Weights of a small transformer language model: a variant of Muon for these matrices.
MLP neurons of a small language model. Each row is named by its layer, matrix (gate and up: input weights) and neuron, and shows model dimensions 170-233. Each number is 128 + 24 x the weight over its row's rms, rounded and kept within 0 to 255. A neuron's up and down rows have the sign that makes its largest values positive.
A block is one neuron, or neurons of one layer that tend to fire together. Before each block is what it responds to, as a language model described it from the Wikipedia text at the highest values.

Description: Copula after subject. Forms of "be" (was, is, were, be) right after a completed subject noun phrase, often before passives like "was released" or "was captured".
L7.gate616 [158 107 139 131 125 138 108 116 134 134 178 116 114 120 128 146 117 151 160 137  98 151 134 131 143 116 140 104 128 123 172 137 141 129 157 113 132 148 133 104 122 114 143 129  73  88  90  98 145  97 140 115 108 103 114 129 134  40 124 102 168 172 144 148]
L7.up616 [117  95  71 138 102 167  78 109 150 147 151 106 122 162 133 157  95  97 175 140  92  87  64 118 165 136 115 126 169 112 166 101 117 129 105 130 200 144 123  72  87  67 107 120 147  87 109 155 151 101 139 108 120 117 121 136  86 131 108  83 144 108 148 112]
L7.gate850 [103 132 153  98  99 131 158 149 103 139 161 174 150 147  96 161 109 120 181 140 129 129 142 112 130 165  93 118 140 111 133 132 162 121 127 124 146 169 142 131 159 148 174 112  88 124 116 157 109 151 117 112 107 110  91 151 126 130 123 116 132 152 137 128]
L7.up850 [137 152 101 136 178 118 152 122  95  89 105 159  81 156 146 123  93 112 106 105 138  97 120 112  93 104 110 158 137 119 139 121  97 119 154 108  87  87 107 138 134 123  81 104 151 130 150 129 119  97 143 133 154  97 117 189 147  95 160 137 132 189 162 109]
L7.gate1100 [ 90 146 138 156 143 126 113 123 136 104 137 157  88  98  98 138 141 133 134  78 136 104 158 158 104 171 128 106 148 118 103 125 116 102 137 133 114 118 115 120 148 124 146 171 105 128 114 172 116 156 101 133 140 114 128 155  97 119 119 161 118 148 122 177]
L7.up1100 [ 88 122 128 127 154 120 113 131 119 132 139 116 110 107 103 144 136 116 157 145  89 143 114 117 137 123 147 126 133  78 141 169 131 130 131 136  98 142 126  95 125 145 148 143 162 110 131 141  82 141 141  80 146  93 119 138 118 128 129 193 122  99 136 139]
L7.gate1137 [146 125 104 144 135 119 115 140  95 132 139 141 116 124 116 152 105 162 138 112 164 123 105 108 133 101 129 129 162 132 157 124 127 117 109  79 136  94 149  89 130 117 101 146  80 124 100  96 146 147 131 121  98  92 130  99 155 123 125 111 155 179 160 167]
L7.up1137 [ 97 129 117 156 126 152 107 150 127 131 146 178 122 127 108 149 154 126  92  70 115 158 136 125 127 101 111 146 166 115 100 162  86 114 126 118 129 129 166 135 104 102 102 129 158 153 132 134 105 117 107 108  96 106  82 114 107 155 147 146 127 134  87 115]

Description: Table cell separators. Pipe characters between cells in Wikipedia tables and colons in lists and transcripts, such as year-name lists, country codes (QAT, AUT) and score rows.
L7.gate193 [152 123 130 131  95 117 142 130 173 110  99 169 134 179 114 112 114 109 105 101  84 144 111 150 108 116  89 122 116 141 153 145 142 190 136 129 180 103 154 138 140 109 147 138 108 156 130 109 123 105 166 124 128 147 120 112 108 126 113 114 153 106 122  62]
L7.up193 [100 150 155 153 105 163 101 138 152 134 162 118 129 113 131 170 110 154 133 115  95  73 127 154 119 159 115 145  84 134 167  99 138 103 186 120 111 125 171 153 128 151 118 120 123 154 159 152 112  85 131 124 138 123 127 121  90 124 110 129 144  89 157  99]
L7.gate204 [138 153 117 126 115 112 150 134 106 122  93 129 161 151 113 100 118 133 132  80  86 147 132 129 163 180  55 102 131 136 139 125 114 112 150 123 124 148 119 146  84 153 161  94 136 102 125 154 172 129 100 103 121 167 134 116 132 155 125 137 134  80 142  79]
L7.up204 [164 134 143 170 114 130 139 143 107  98 128 134 159 178 151  89 132 133  90 129 124 109 123 165 164 156 103 120 108 101 154 169 121 140 144 144 120 130 141 119 115 129 120 172 100 162 168 158 157 115 129 140 139 120  97  92 125 157  91 131 107 139  85  78]
L7.gate491 [118 150 116 112 139 148 109 132 134 120 142 141 134 110  79 126  76 134 127 146  89  99 106  99 152 132 119 105  96  87 163 136  88 130 143 137 107  92 145 110 128 145 113 136 142 151 123 150 165 115 144 122 132 168 150 128 158 112 106 134 142 121 164  97]
L7.up491 [133 125 128 147  82 152 147 203 101 161 139 149 100 134  83  86 138 135 100 103 124 105 135 106  92 167 154  90 111 104 122  87 107 139 106 116 120 135 151 116 134 143 149 186 158 106 173 155 165 116 135 138 152 122  72 106  90 156 118 128 122 142 125 114]
L7.gate998 [123 132 132 111 140 143 135 174 123 144  77 113 148 134 153 118 122  90 130 158 166 134 142  98 142 125 104 185 120 117 133 134 132 144  94  73 129  59 123  98 178 102 149 153 157 158 127 122 145 136 139 148 133 118 133 158 157 110 125 189 126 115 143  86]
L7.up998 [135 134 141 133 147 128 154 177 112 149 146 100 122 116  90 116 129 122 142 105 118 118 121  92 160 164 114 146  95  91 143 131 160 120  91 122 130 140 176  83 126 158 125 182 117 155 142 143 114  85 132 135 150 131 146 108 157  98 141 114 111 112 133 140]

Description: Repeated subject name. Final token of a name or noun naming an entity already introduced, often a surname that starts a sentence, e.g. Audrey, Lyons, the ship.
L6.gate19 [ 88 112 105 120  82 146 144 157 152  92  59 142 125 156 135 110 129 154 125 139 148 154 112 120 141 120 120 144 108 138 151 154 148 152 120 125 133 149 143 136 151 114  91 152 123 142 145 133 138  96 127 153 142 119 117 175 124 143  95 175 103 154 134 133]
L6.up19 [103 145 105 131 140 143 126 137 178 132  86 143 142 137 120 115 159 166 146 119 184 165 145 121 121  74 139 119 139 166 142 147 105 139 140 117  73 147  97 118 168 107 143 110 118 135 125 116 114 135 101 127 127 112 151 129 138 106 115 134 105 139 151 145]
L6.gate679 [142  89 131 123  95 144 147 140 134 153 129 156 122 150 141 132 134 117 136  86 134  83 172  93 112 128 160 157 143 124 117 114 143 100 127 105 130 155 147  96 166 109 149 145 102 189 140 132 157  96 132 155 118 155 133 139 169 100 110 178 120 139 153 139]
L6.up679 [167 118 108 149 116 134 138 133 158 145 113 153 118 144 138 128 124 118 165 101 152  70 175 143  91 115 145 144 132 173  84 123 138 123 160 130  78 173 136  91 145 141 142 109 100 177 158 114 131 114  95 128 142 137 129 149 130 117 112 170 107 108 130 167]
L6.gate791 [134 101  75 131 124 175 120 144 153 135 101 171 115 126 111  82 146 159 118 135  92 126 141 123 121  52 136 161 135 170 141 130  87 110 104 137  97 166 108 114  74 107 132 115 109 156 116 119 126 146 127 155 125 126 129 127  91 131 138 127 120 139 175 180]
L6.up791 [136 114 127 151  96 142 138 131 118 188 111 138  84 134 124 130 146 135 113 115 105 103 155 122 131 105 148 173 109 167 149 121 109 108 149 110 110 139 107  88 149 150 146 140 171 150 180  97 127 104 139 143 110 150 164 139 111 112  95  87  98 111 144 147]
L6.gate1255 [146  96  96 163 154 139 119 151 176 135 111 123  64 101 144  98 126 120  87 165 111  93 116 153 114 111 139  86 124 173 143  85 107 137 147 133 168 114 118 113 130 140 133 134 119 130 144 139 130 138 136  92 129 147 155 124 151 140 125 118 135 129 142 105]
L6.up1255 [106 140 124 129 166 144  87 124 156 168 125 131 122 109 134 109  80 101 150 147 115 130 119 109 173 157 163 141  56 123  99 122 145 160 112 106 156 116 145 189 127 155 147 124 134 139 141 136  95 162 135 147 133 148 124 132 105 117 175 164 113 134 133 128]

Description: Event and institution name ends. Final word of named competitions, awards, charts and institutions, mostly in sports results and tables, such as Open, Cup, Games, School.
L7.gate337 [119 113 131 113 140 163 116 115 115 126 119 137 138 110 124 124 154 113 185  67 178 167 138 100 145 132 111 104 112 167 155 145 134 114  95 127 115 165 195 105 128 113 119  96 117 122 160 134 157 126 108 123  85 142 167 179 115 115 151 109 141 123 181 125]
L7.up337 [117 190 134  95 114 145 119 111 118 107 112 140 119 115  96  99 114 132 137  83 176 117 101 111 163 152 148 125 143 150 109 138 115 125 126 106 140  93 132 142 128 107 110 153 128 125 127 127 143 109 104  96 118 107 168 143 124  93 152 130  67 131 138 111]
L7.gate650 [149 109 105 120 126 119 131 124 125 138 151 170 137 150 114 106 131 112 154  63 141 115 129 107  77 155 152 144 148 100 149 148  80 171 119 155 119 100 168  97 127 141 159 110 151 112 127 123 127 115 122  95 125 138 103 158 152 100 137 127 159 102 163 151]
L7.up650 [140 142 160 123 165 143 152 111  96 132 136 133 112 139 151  96 132 134 152 151 120 151  93 136 149 103 108 128 141  88 138 158 163 134 107 152  87 142 112 138 123 142 119 125 126 145 133 155 116 110 137  98 107 139 132 135 145  95 135 130  94 191 119 152]
L7.gate732 [141 135  99 112  88 112 109 138  97 155  81 151 113 134  93 138 124 116 126 148 158 160 154 129 159 167 126 114 103 116 109 135 123 107 145 131 137 111 163 100 123 153 145 138 118 155 125  95 136 148  86 148 164 123 130 182 133 125 153  98 116 122 123 161]
L7.up732 [140 101  80 113 116 157  97 122  91 108 131 139 144 128  85 144 141 129 127 119 127 133 143 170 153 144 127 145 102  72 121 125 109  74 163 121 146 159 137 108 117 131 148 134 145 170 136 113 173 119 120 145 119 124 138 100 105 156 116 127 105 172 135 137]
L7.gate985 [148 156 140  92 107 149 118 134 125 155 168 164 170  74  87 125 107 149  86 125 129 139 164  76 141 123 122 105 103 120 130  96 148 116 124  90 127 150 145 176 124 141 155  96 118 130 163 111 104 101  94 102 126 113  97 140 145 130  97 119 107 158 164 147]
L7.up985 [126 133 122 110 118 116 131 127 127 140 159 167 126  99  91 199 125 196  98 130 155 132  91 116 122 147 149  98 137 134 143 175  92 118 153  97 142 144  98 155 119 107 141  93  99  94 125 128 135 113 132 184 135 143  85 191 124 126 127 126 110 173 157 126]

Description: Anaphoric "the" + noun. Generic nouns right after "the" or a possessive that refer back to the article's main subject, such as the group, the company, the castle.
L4.gate1317 [ 80 139 139 126 135 127 108 104 155 104 149  96 155 143  80 123 128 111 105 116 159 135 176 140 110 125 126  93  95 146 149 134 122 120  62 121 194 142 106 137 156 123 130 149 106 184 166 131 145 167 113 132 112 124 140 113 142 155 157 113 156 168 117 130]
L4.up1317 [103 133 108  88 111 106 146 146  98 112 123 156 138 137 102 110 175 151 129 157 177 173 122  93 124 154  78 128 157 135 130 164 137 140 135 138  93 122 137 165 117 112 136 111 112 105 135 140 143 121 135 187 132 165  96 153 139 151 163 101 120  94 158 140]

Description: Subject noun before verb. Last token of a noun phrase that is a clause's subject, often repeating an entity just mentioned, just before its verb: the frog compressed, this version was, Azimi had.
L7.gate692 [139 105 156  98 134 145 100 104  83  77 129 105 101 173 158 124 108 129 131 139 131 130 150 168 114 141 138 136 112 158  72  89 111 151 113 101 123 126 129 135 121  84 144 138 123 151  76 122  99 134 121 175 114 101 112 115 145 168 127 164 127 179 134  95]
L7.up692 [117 158 132 145 121 108 115 162 177 142 123 125 109 116 142  98 131 135 101 129 110  98  71  93 146  98 122 154  64 126 149 147 135 156 144 161 152 148 110 168 120 144  89  99 134 102 165 140 130 144 171 118 142 117 153 128 127 143 111  85 130 130  90 137]
L7.gate882 [101 155  94 146 147 139 103 145 146 127  99 142  84 144 120 130  77 109 121 113 133 130 114 169 135 104 127 123 130 142 106 143 107 138 117 156  92 152 186 132  97  92 128 170 119 143 156 131 125 147 134 102  74 157 115 127 100 139 125 134 122 118 168 124]
L7.up882 [163 111 154 130 115 130 108 120 139 157 116 113 127 138 174 198 114 129  78 133 143 135 127 143 131  96 120 141 109 178  61  92 136 127 119 144  99 118 137 129  93 115 118 117 108 156 168 135 136 178 163 155 123 145 110 103 145 139 117 148 141 128  76 100]
L7.gate891 [158 119 130 123 145 116 110 122 136 126 115 154 103 171 124 100 162 123 131 148 150  97 104 133 105 141  93 118 123 134 112 102 165 151  65 111 138  76  75 113 114 123 136 182 135 118 136 105 140 168 104 166 136 125 146 129 118 134 148 138  82 117 129  77]
L7.up891 [126 133 109 160 172 148  92 106 159 131 157 131 138 141 119 119 108 122  89 108 119 137  96 115 128 126 139 169 143 124 107 122 121 146 192 152 115 101 129 158 154 122 166 152 157 139 168 101 132 171 146 155 105 151 131 114 130 148 153  96 160 111 112 144]
L7.gate893 [132 151 145 128 140 122 128 120 150 132 155 129 105 150 175 139 102 142 126 114 128 112 135 156 146 132 132 143 118 134 105  85 160 178 128 116 136 185 151 128 128 151 181 135 143 120 144 158 131 150 115 123 160 148 107  80 134 143 158 156 141 141 117  99]
L7.up893 [133 109 139 139 134  95  84  90  74 131 135 121 111 152 134 142 124 131 102  99 134 103 106 127  97 122 163 157  94 160 131  78 110 174 100 172 135 106 121 164 123 140 135 146 122 143 126 133  99 131 132 125 129 145 166 104 148 145 140 198 173 111 126 159]

Description: Coordinate separator character. Fires most on the invisible ﻿ character after the W or E longitude in Wikipedia coordinates, before " / 55.86"; weaker, scattered hits on mid-sentence function words like also, on, these, of.
L4.gate49 [118 110 140 146  84 138 117  73 118  93 161 116 131 119  99 137  93 142 112 104 120 173  90 126 128 160 100 118 144  80 146 155 107 152 109 128 166 166 119 127 130 172 138 178 108 105 109 105 118 141  86 122  93 131 130 112 108 116 102 103 135 177 149 128]
L4.up49 [140 134 141 138 155 119 124 112 115 147 110 106 151 140  98 106 170  92 112 117  81 127 108 117 129 141 147 121 135 128 144 167 101 157 118  91 115 126 105  87 134 133 107 155 107 106 135 147 101 151 150  95 117 166 121 117 132  97 156 121 157 169 175 122]

Description: Passive auxiliary "be" forms. Forms of "be" (was, is, been, were, being) after a subject noun or pronoun, mostly starting passives: "was renamed", "been held".
L4.gate1273 [109  79 135 114 134 125 121 114  95 111 129 110 105  90  92 128 102 133 112 132 112 113 142 156 135 151 111 134 135 117 134 120  90 101 112 164 100 169 166 105 134 149 128 109 110 155 116 142 124 142 145 153 134 123  86 126 109 129 132 129 129 127 143 155]
L4.up1273 [133 163 116 151 126 130 127 131 101  99 105  95 158 158 149 143 117  93 109 102 127  98 138 140 148 143 136 149  84 152  88  69 111 115 110 135 156 102 149 118 149 130 103  87 117 138 107 115 133 131 115 134 150 145 138 113 123 129 123 157 135 121  94  97]

Description: Field separators in lists. Commas, pipes, colons and dashes separating fields in tables, lists and dates, such as the comma in January 20, 1990 or the pipe between table cells.
L6.gate146 [110 146 124 168 133 124 107 116 125 121 128 152 154 115 169  94 120 123 131 152 141 148 144 124 139 125 111 142 141 114 177 108 129 143 134 147 125 106 129 109 179 129 106 134 144 111 121 155 134 116 146 190 145 106 136 110 167 119 119 109 169 110  99  62]
L6.up146 [108 101 148 113 150 137 127 122  87 161 147 139 140 131 111 116  88 106 106 103 128 144  97 114 129 131 151  94 120  97 145 145 122 158 138 107 147 161 110 150 125  93  88  90  96 139 120 170 108 148 161 124 136 158 126 110 111 158 136 146 133 126  97  80]
L6.gate346 [128 107 153 146 126 158  85 141 166 127 129 111 108 145 117 154 128 113 104 156 151 147 105 164 115 118 134 132 142 148 129 109 112 115 170 156 108 131 147 145 141 120 117 121 118 158 159 160 137 124 120  96 177 113  96 150  90 128 114 126 134 129 136  60]
L6.up346 [109 132 111 102  96 147 124 136 123 167 121 117 120 173 170  90 115 125 129 130 165 173  93 123 161 165 127 176  88  97 142 132 145 108 139 123 132 147  66 159 115 147  51 108 161 130 125 156 107  86 145 153 124 144 127 117 138 116 120 163 106 134 149 120]
L6.gate862 [111 104 168 130 101 123 120 148 134 111  98 102 114 104 135 110 117 100 120 134 119 113 149 133  81 145 157 117 129 105  91 134 109 152  80 105 148  70 125 153 183 156 147 130 106 125 115 171 159 136  94 147 166 117 109 127 122 136 126 117 151 136 139 123]
L6.up862 [166 149 145 158 124 142 159 170 134  91 109  99 142 127 138 114 151 113 153 107 123 110 109 128 123 108  79 172 116  60  67 121 131 147 160  65  94 153 152 108 126  95 180 152 100 144 138 127 117 120 163 128 107 137 151 137 106 128 153 147  81 148 116 105]
L6.gate891 [106 142 128 110 124 131 132 141 158 136 170 121 141 185 168 129  88 124 172 149 151 152 125 144 134 132 107 171 125  62 142 116 110 178 124 118 119 107 150 151 171 116 155 121 118  83 137 141 124 103 128 106 144 172 107 126 115 123 156 169 138 117 153 145]
L6.up891 [118 140 120  47 108 151 118 134  85 154 137 148  88 147 149 157 106 132 109 109 129 143  76  96  95 144 126 106 159 138 119 160 118 142 127  88 122 123 148 104 155 151 160 144 166 161 150 165 127 110 130 132 126 106  97 139 129 103 116 128 117 112 138 113]

Description: Passive-voice auxiliary verbs. Forms of "to be" (was, were, been, be, are) after a subject, usually opening a passive in biographical or event narrative, e.g. was released, were held, was elected.
L6.gate1075 [136 140  84 139 127 119 128 138 112 164 110 113 133 118 127 128 130 150 167  94 135 142 169 119 167 105 100  84 106 118 142 175  73 120  97 114 141 143 102 130 123  95 142 120 134  95  78 132 103 133 158 113 136 146 168 176 145 133  94 162 144 129 124 179]
L6.up1075 [137 144 138 119 167 118  89  98 164 136 162 172 130 105 119 120 161 118 112 132 129 108 131 119 105 129 146 110 119 114 131 121 142 134 108 140 137 151 128 114 139 130 132 109  64 125 124  89 147 141  87 137 127 132  98 138 120 113 122 134 139 154 122 160]
L6.gate1109 [135 130  66 128 101 115 182 173  89 106 123 112 117  90 127 126 139 155 122 106 141 137 134 109 130 145 118 145 139 152 139 113 154 137 124 127  90 139 139 171 113 186  77 103 103 137 176 135 123 111 148 149 141 150 146 178 160 101 119 130 105 148 130 166]
L6.up1109 [174 127 103 173 141 100 161 145  91 132  66 113 115 140  94 106 133 173 126 131 129  92 181  93 134 142 112 128  95 100 128 120 127 156 112 116 162  81 136 153 112 150 125  85  96 126 117 126 134 125 101 122 108  67 132 122  93  80 110 123 131  97 141  72]
L6.gate1141 [ 99 158 153 117 114 132 175 142 109 125 125 106 132 166 155 124 176 173 135 140 158  91 153  96 129 133 146 160  90 109  86 120 144 112 122 146 184 143 178 135 147  97 183 104 113  62 114 121 111 162 181 115 128 118  79 146 161 151 160 147 106 157 185 133]
L6.up1141 [131 116 109 112 123 104 156 102 104 146 120 147 139 127 133 184 102 182 146 152 164 121 118 102 113 119 114 137 130  96 124 106 109 127 116 106 131 134 179 123 133 167 176 113 158 164 132 171 126 150 132 142 144 137 146 150 118 136 149 135  98 127 143 119]
L6.gate1226 [173 132 136 154 157 158 130 105 118 166 121 157 161 165 106 128 137 112  80 145 155 140 122  99 155 166 118  85 160 136 128 121 109 120 129 135 105 111 137 106 132 137  70 138 133 146 161 107 105 156 141 150 159 120 145 124  89 134 101 114 121 123  96 177]
L6.up1226 [130  90 102 126 116 132 153 156 104 118 121 125 129 142 139 124 106  90 116 102 157  67 146 120 163 167 112 160 112 133 144 118 137 137 111 177 133 124 139 112 177 116 137 151 154 138 116 135 139 101 140 157 140 115 139 142 114 113 181 130 110 154  93 182]

Description: Coordinate BOM and table cells. Mainly the invisible BOM character right after the E/W of coordinates in Wikipedia list tables, e.g. 90°42′23″E; weaker on table-cell words (Total formal, Rank) and years after en dashes (1849–1852).
L6.gate394 [102 129 180 170  92 111 122 139 143 124 118 131 107  86 145 121 109 143 154 113 144 121 117 142 113  92 162 158  89 125 147  96 114 115 110 164 158  83 135 155 126 122  90 140 108 158 123 164 101 164 121 172 135 129 115 132 109 133 162 121 116 156 118 115]
L6.up394 [105 111 129 140 125 113 164 113 125 118 118 118 114 100 186 179 162 107 113 126 113 120 100 118 125 149 133 122  89 130 159 117 150 101 167  91 135 143 131 160 124 165 149 117 140  86 148 135 110 114 113 145 134 160 151 149 158 129 106 133 114 113 146 167]
L6.gate441 [105 137 166 154 167 187  88 112 130 150 136 147 104 132 177 138 124 164 126 118 106 127 133 139 151 123 136 125 123 153  94 135 153 144 100 130 131 144 154 111 131 100 138 146 108 185 129 151  99 139 165  99 128  90 124 171 129 137 120 129 123 159 148 142]
L6.up441 [131 131 122 174 119 161 151 141 143 116 127 143 141 144 119 129 118 133 152 149 129 182 120 138 109 133 167 125 101 121 133 144 125 178 152 133 136 109 107 111 128 134  74 137 112  95 148  77  84 132 113 184  82 101 157 151 144 116 141 131 129  89 133 137]
L6.gate738 [144 119 130 151 143 108 135 135  82 136 100 128 186 144 117  96 129 124 112 135 117 166 137 103 108 111 131 142 130 141 116 109 125 137 134 139 115 140  97 101 105 136  81 116  91 112 125 170 182 143  77  98 128 108 126 107 133 115 150 151 105 129 112 145]
L6.up738 [121 123  93 104 164  78 139 162 162 155 125 123 151 115 154  97 156 123 114 145 142 102 141 119 103 109 110 106 112 146 124 119 115 152 181 106 123  89 182  99 125 117 122 147 108 134 128 103  91 152 120 127 109 136 120 123 108  98 150  99 102 162 169 107]
L6.gate1298 [142 120 123 185 149 120 121  93 110 141 130  99 164 118 131 199 148 141 142 166 121 133 135 134 122  97  98  84 129 118 128  95  93 139 114 137 124 152 117  90 148 127 107 133 136 144 118 151 161 107 106 116  92 136 160  97 117 135 115  97 129 133 141 145]
L6.up1298 [123 131 149  81 131 114 110 164 159 106 127 118 174  89 133 131 100  77 128 136 120 152 172 124 159 143 134 109 128 109 144 114 144 107 112  97 132 158 116 135 137 129 107 110 134 137 174 135 130 115 143  97 140  90 114 120 115 123 132 136 125 150 100 132]

Description: Sports competition terms. Sports-article tokens for competitions, stages and results, such as playoff, Cup, Division, round, and score digits or zeros in match and stats tables.
L6.gate44 [125  96 161 144  93 146 110 152 106 120 176 149 154  74 175 161 119 121 181 150 142 118 150  97 133 115 129 123 128 126 114 102 108 118 114 118 116 109 146 127 174 127 127 144 154 125 116 127 184 158 115 106 110 169 145 121 109 117 136 131 149 113 131 175]
L6.up44 [147 148 145 136  75 128 121 148 165 111 150 151 156 105 125 124 124 104  74 146 145 119  93  91 153 129 122 117  78 128 124 110 152 144 116 116 120 111 143 147 109 150  99 168 117 101 144 137 149 117  89 129  99 138 149 135 150 115 101 143 143 134 127 149]
L6.gate112 [133 114 110 156 110 151 178 101 155  97 173 149  82  95 117 124 152  71 120 110 166 118 125 178 147 157 115 110 108 139  79  82 141 110 131 119  90  85 134 132 120 120 158 130 102 159 185  72 126 160 103 118 161  93 139 135  95 119 120 101 203 112 115 145]
L6.up112 [125 142 110  95 172  98 129 124 129 118 139  81 124 111  92 175 125 120 160 162  94 147  99 102 150 130 126  96  83 154 104 168 161 133 144 165  95 140 108 149 125 164 142 161 123 140 133  94 187 122 107 125  83 130 127 103  93 128 165 149 107 101 113 139]
L6.gate1221 [ 80 162  73 153  73 123 124 130 127 102 147 147 124 139 108 138 101 166 144  99 179 102 137 136 163 109 179 110 176 118  96 144 140 102 143 142 149 138 136 119  73 150 118 138  74 171 181 140 161  94 129 144 171 144 125 142 134 169 138 155 139 111 166 158]
L6.up1221 [163 100 131 124 190 130 152  94 143  95 173 123 123 132 166 170 152 110 157 131 106 123  88  69 115  85 119 177 109 109 123 133  97 154 143 141 108 104 102 156 150 119 115 101 142 130 135 142  94  97 169 145 122 162 167 120 120  75  92 135 146 127 107 108]
L6.gate1331 [153 146 124 111 139 123 109 134 131 104 127  77 130 121 134 109  97 135 124 165 123 127 109 134 168 172 146 132  89 127 143  81 151  85 164 101 113 100 166 159  97 133 138 116 144 152 154 133 127 105  94  87 160 124 122 138 117 120 119  89 112 141 104 180]
L6.up1331 [140 123 119 133 126 121 141 157 107  94 161 132 136 127  89 155 154 127 106 134 106 147 133 153 109 146  99 132  57 111 135 147 147  96 135 181  84 129 155 150 101 147 158 126 123 118 134 123 147 118 157 111 156 120 186 124 143 125 106 109 121 156 120 116]

Description: Sequential table entries. Cell separators, dashes and column headers in wiki tables and lists just before the next item of a numbered series, as in Set 4, 1967–68, | 40.
L7.gate740 [128 105 110 143 137  86 135 145 108 136 136 114 143  90 114 141 138 175 132 133  98 123 133 134 133 110 134 134 163 131 126 129 150 157 115 115  91 152  95 134  98 120 146 139 160  99 148 109 130 162 136 113  98 115 152  87  87 175 184 117 111 124 156 131]
L7.up740 [193 129 117  76 151 105 121 116 115 103 140 140 125 174 110 159 139 128 158 137 151 167 120 172 133 117  78 128 115 151  94 127 117 162 126 133 115 117 140  83  94 114 142 150 146 104 127 128 145 131 163 168 128 101 139 143 131 156  91 150 139 176 148 151]
L7.gate768 [137 149 181 115 111 118 156 150 172 137  72 154 144 102 162 149  58 167 106 122 147 173 162 177 149 170 158  99  94 105 119  96 127 144 109 109  93 120 123 163 143 120 117 129 126 131 106 104  97 134 136 149 119 128 140 108 142 136 143 139 120 204 148  83]
L7.up768 [183 113 155  93 126 134 138 138 173 139 114 138 170 103 143 189 173 134 141 153 162 108 157  87 108 134 169  98 109 152 149 166 127 115 119 116 159 137 136 131 109 127 143  96  94  94 144 134 152 121 130 197  99 109 123 140 163 150 120 152 140 168 128 144]
L7.gate779 [133 106 124 125 140 122  84 100  92 162 117 139 155 141 105  88 106 134 152 128 154 131 158 162 169 106 123 144 130 116 119 155 117 114 166 117 142 123 127 146  94 137 142 155 120 115 128 105 143  95 155  98 153 123 140 128 100  93  99 153 146 127 160 185]
L7.up779 [117 178 128 137 148 145 105 121 157 183  99  87 129 134 190 124 119 192 139 168 132 104 106  79 128 104 138  91  77 106 123 140 143 133 148 118 143  88 131 133 120 105 104 143 160 134 195 124 131 138 117 140 116 177 142 114  99 114 134 138  78 148 129 147]
L7.gate1232 [153  97 104 131 133  77 131 149 134 136 150  83 122 142 152 166 142  83 109 121 150  97 132 101  98 156 145  95 145 120 156 154 130 134 149 123 158 123 110 132 127 129  89 114 103 151 111 164 129 122 108 142 112 152 124 126 129 137 119 105 132 126 136 104]
L7.up1232 [144 132 105 176 124 142 134 151 175 151 142 113 117 141 160 130 135 149 167 124  95 104 117  88 100  79 132  89 139 152 137 163 111 105 162 111 142 110 159 132 106 151 141 118  73 135 128 131 147 122 126 135  85 126 139 131 122 136 121 149 167 130 162 159]

Description: Sport category words. Words naming a sport, event category or division, such as Hard (court surface), WWE, kg weight classes, women, singles, soccer, often inside results tables.
L4.gate1315 [146 126 181 154 119 115 130 134 108 126 142 100 136 117 141  98 104 122  92 142 109 138 102 159 152  86 138 146 157 125 118 173 111 159 122 113 113 144 125  90 108  88 161  74 130 121 149 130 104 142 100 113 157 116 127 133  86 130 133 155 141 117 153 143]
L4.up1315 [109 150 140 145 120  92 138 137 118 160 117  87 105 166  99  75 154 174 108 142 142 146 141 120 110  87 153 118  94  92 143 101  78 119 136  92 150  83 146 116 163 140  93 141 146 142 155 133 120 160  96  99 102 163  87 139 100 138 150 121 148 147 112 132]

Description: Table cell separators. The pipe delimiter closing a filled table cell in Wikipedia markdown tables, after names, numbers or dates, such as 351,350 |, Gwenda Thomas |.
L4.gate529 [138 116 121 113 123 115  86 112 167 110 124  99 130 134 133 114 117 101 104 139 162 186 121 150  73 160 135  99 131 125 148 104 103 149 125 140 146  95 100 162 173 117 123  95 110 135 128 102 148 113 129 139 146 122 151 137 108 149 157 115 125 130 145 100]
L4.up529 [161 126 149 137 168 159 106 139 119 103 102 117 137 124 123 130  93 116 148 130 115  87 147 137 111 158  96 139 141  94 120 146 163 123 121 205 144 105 131 117 135 131 105 155  91 122 115 126 134 160 133 142 108 118 121 167 133 117 128 114 122 137 107  92]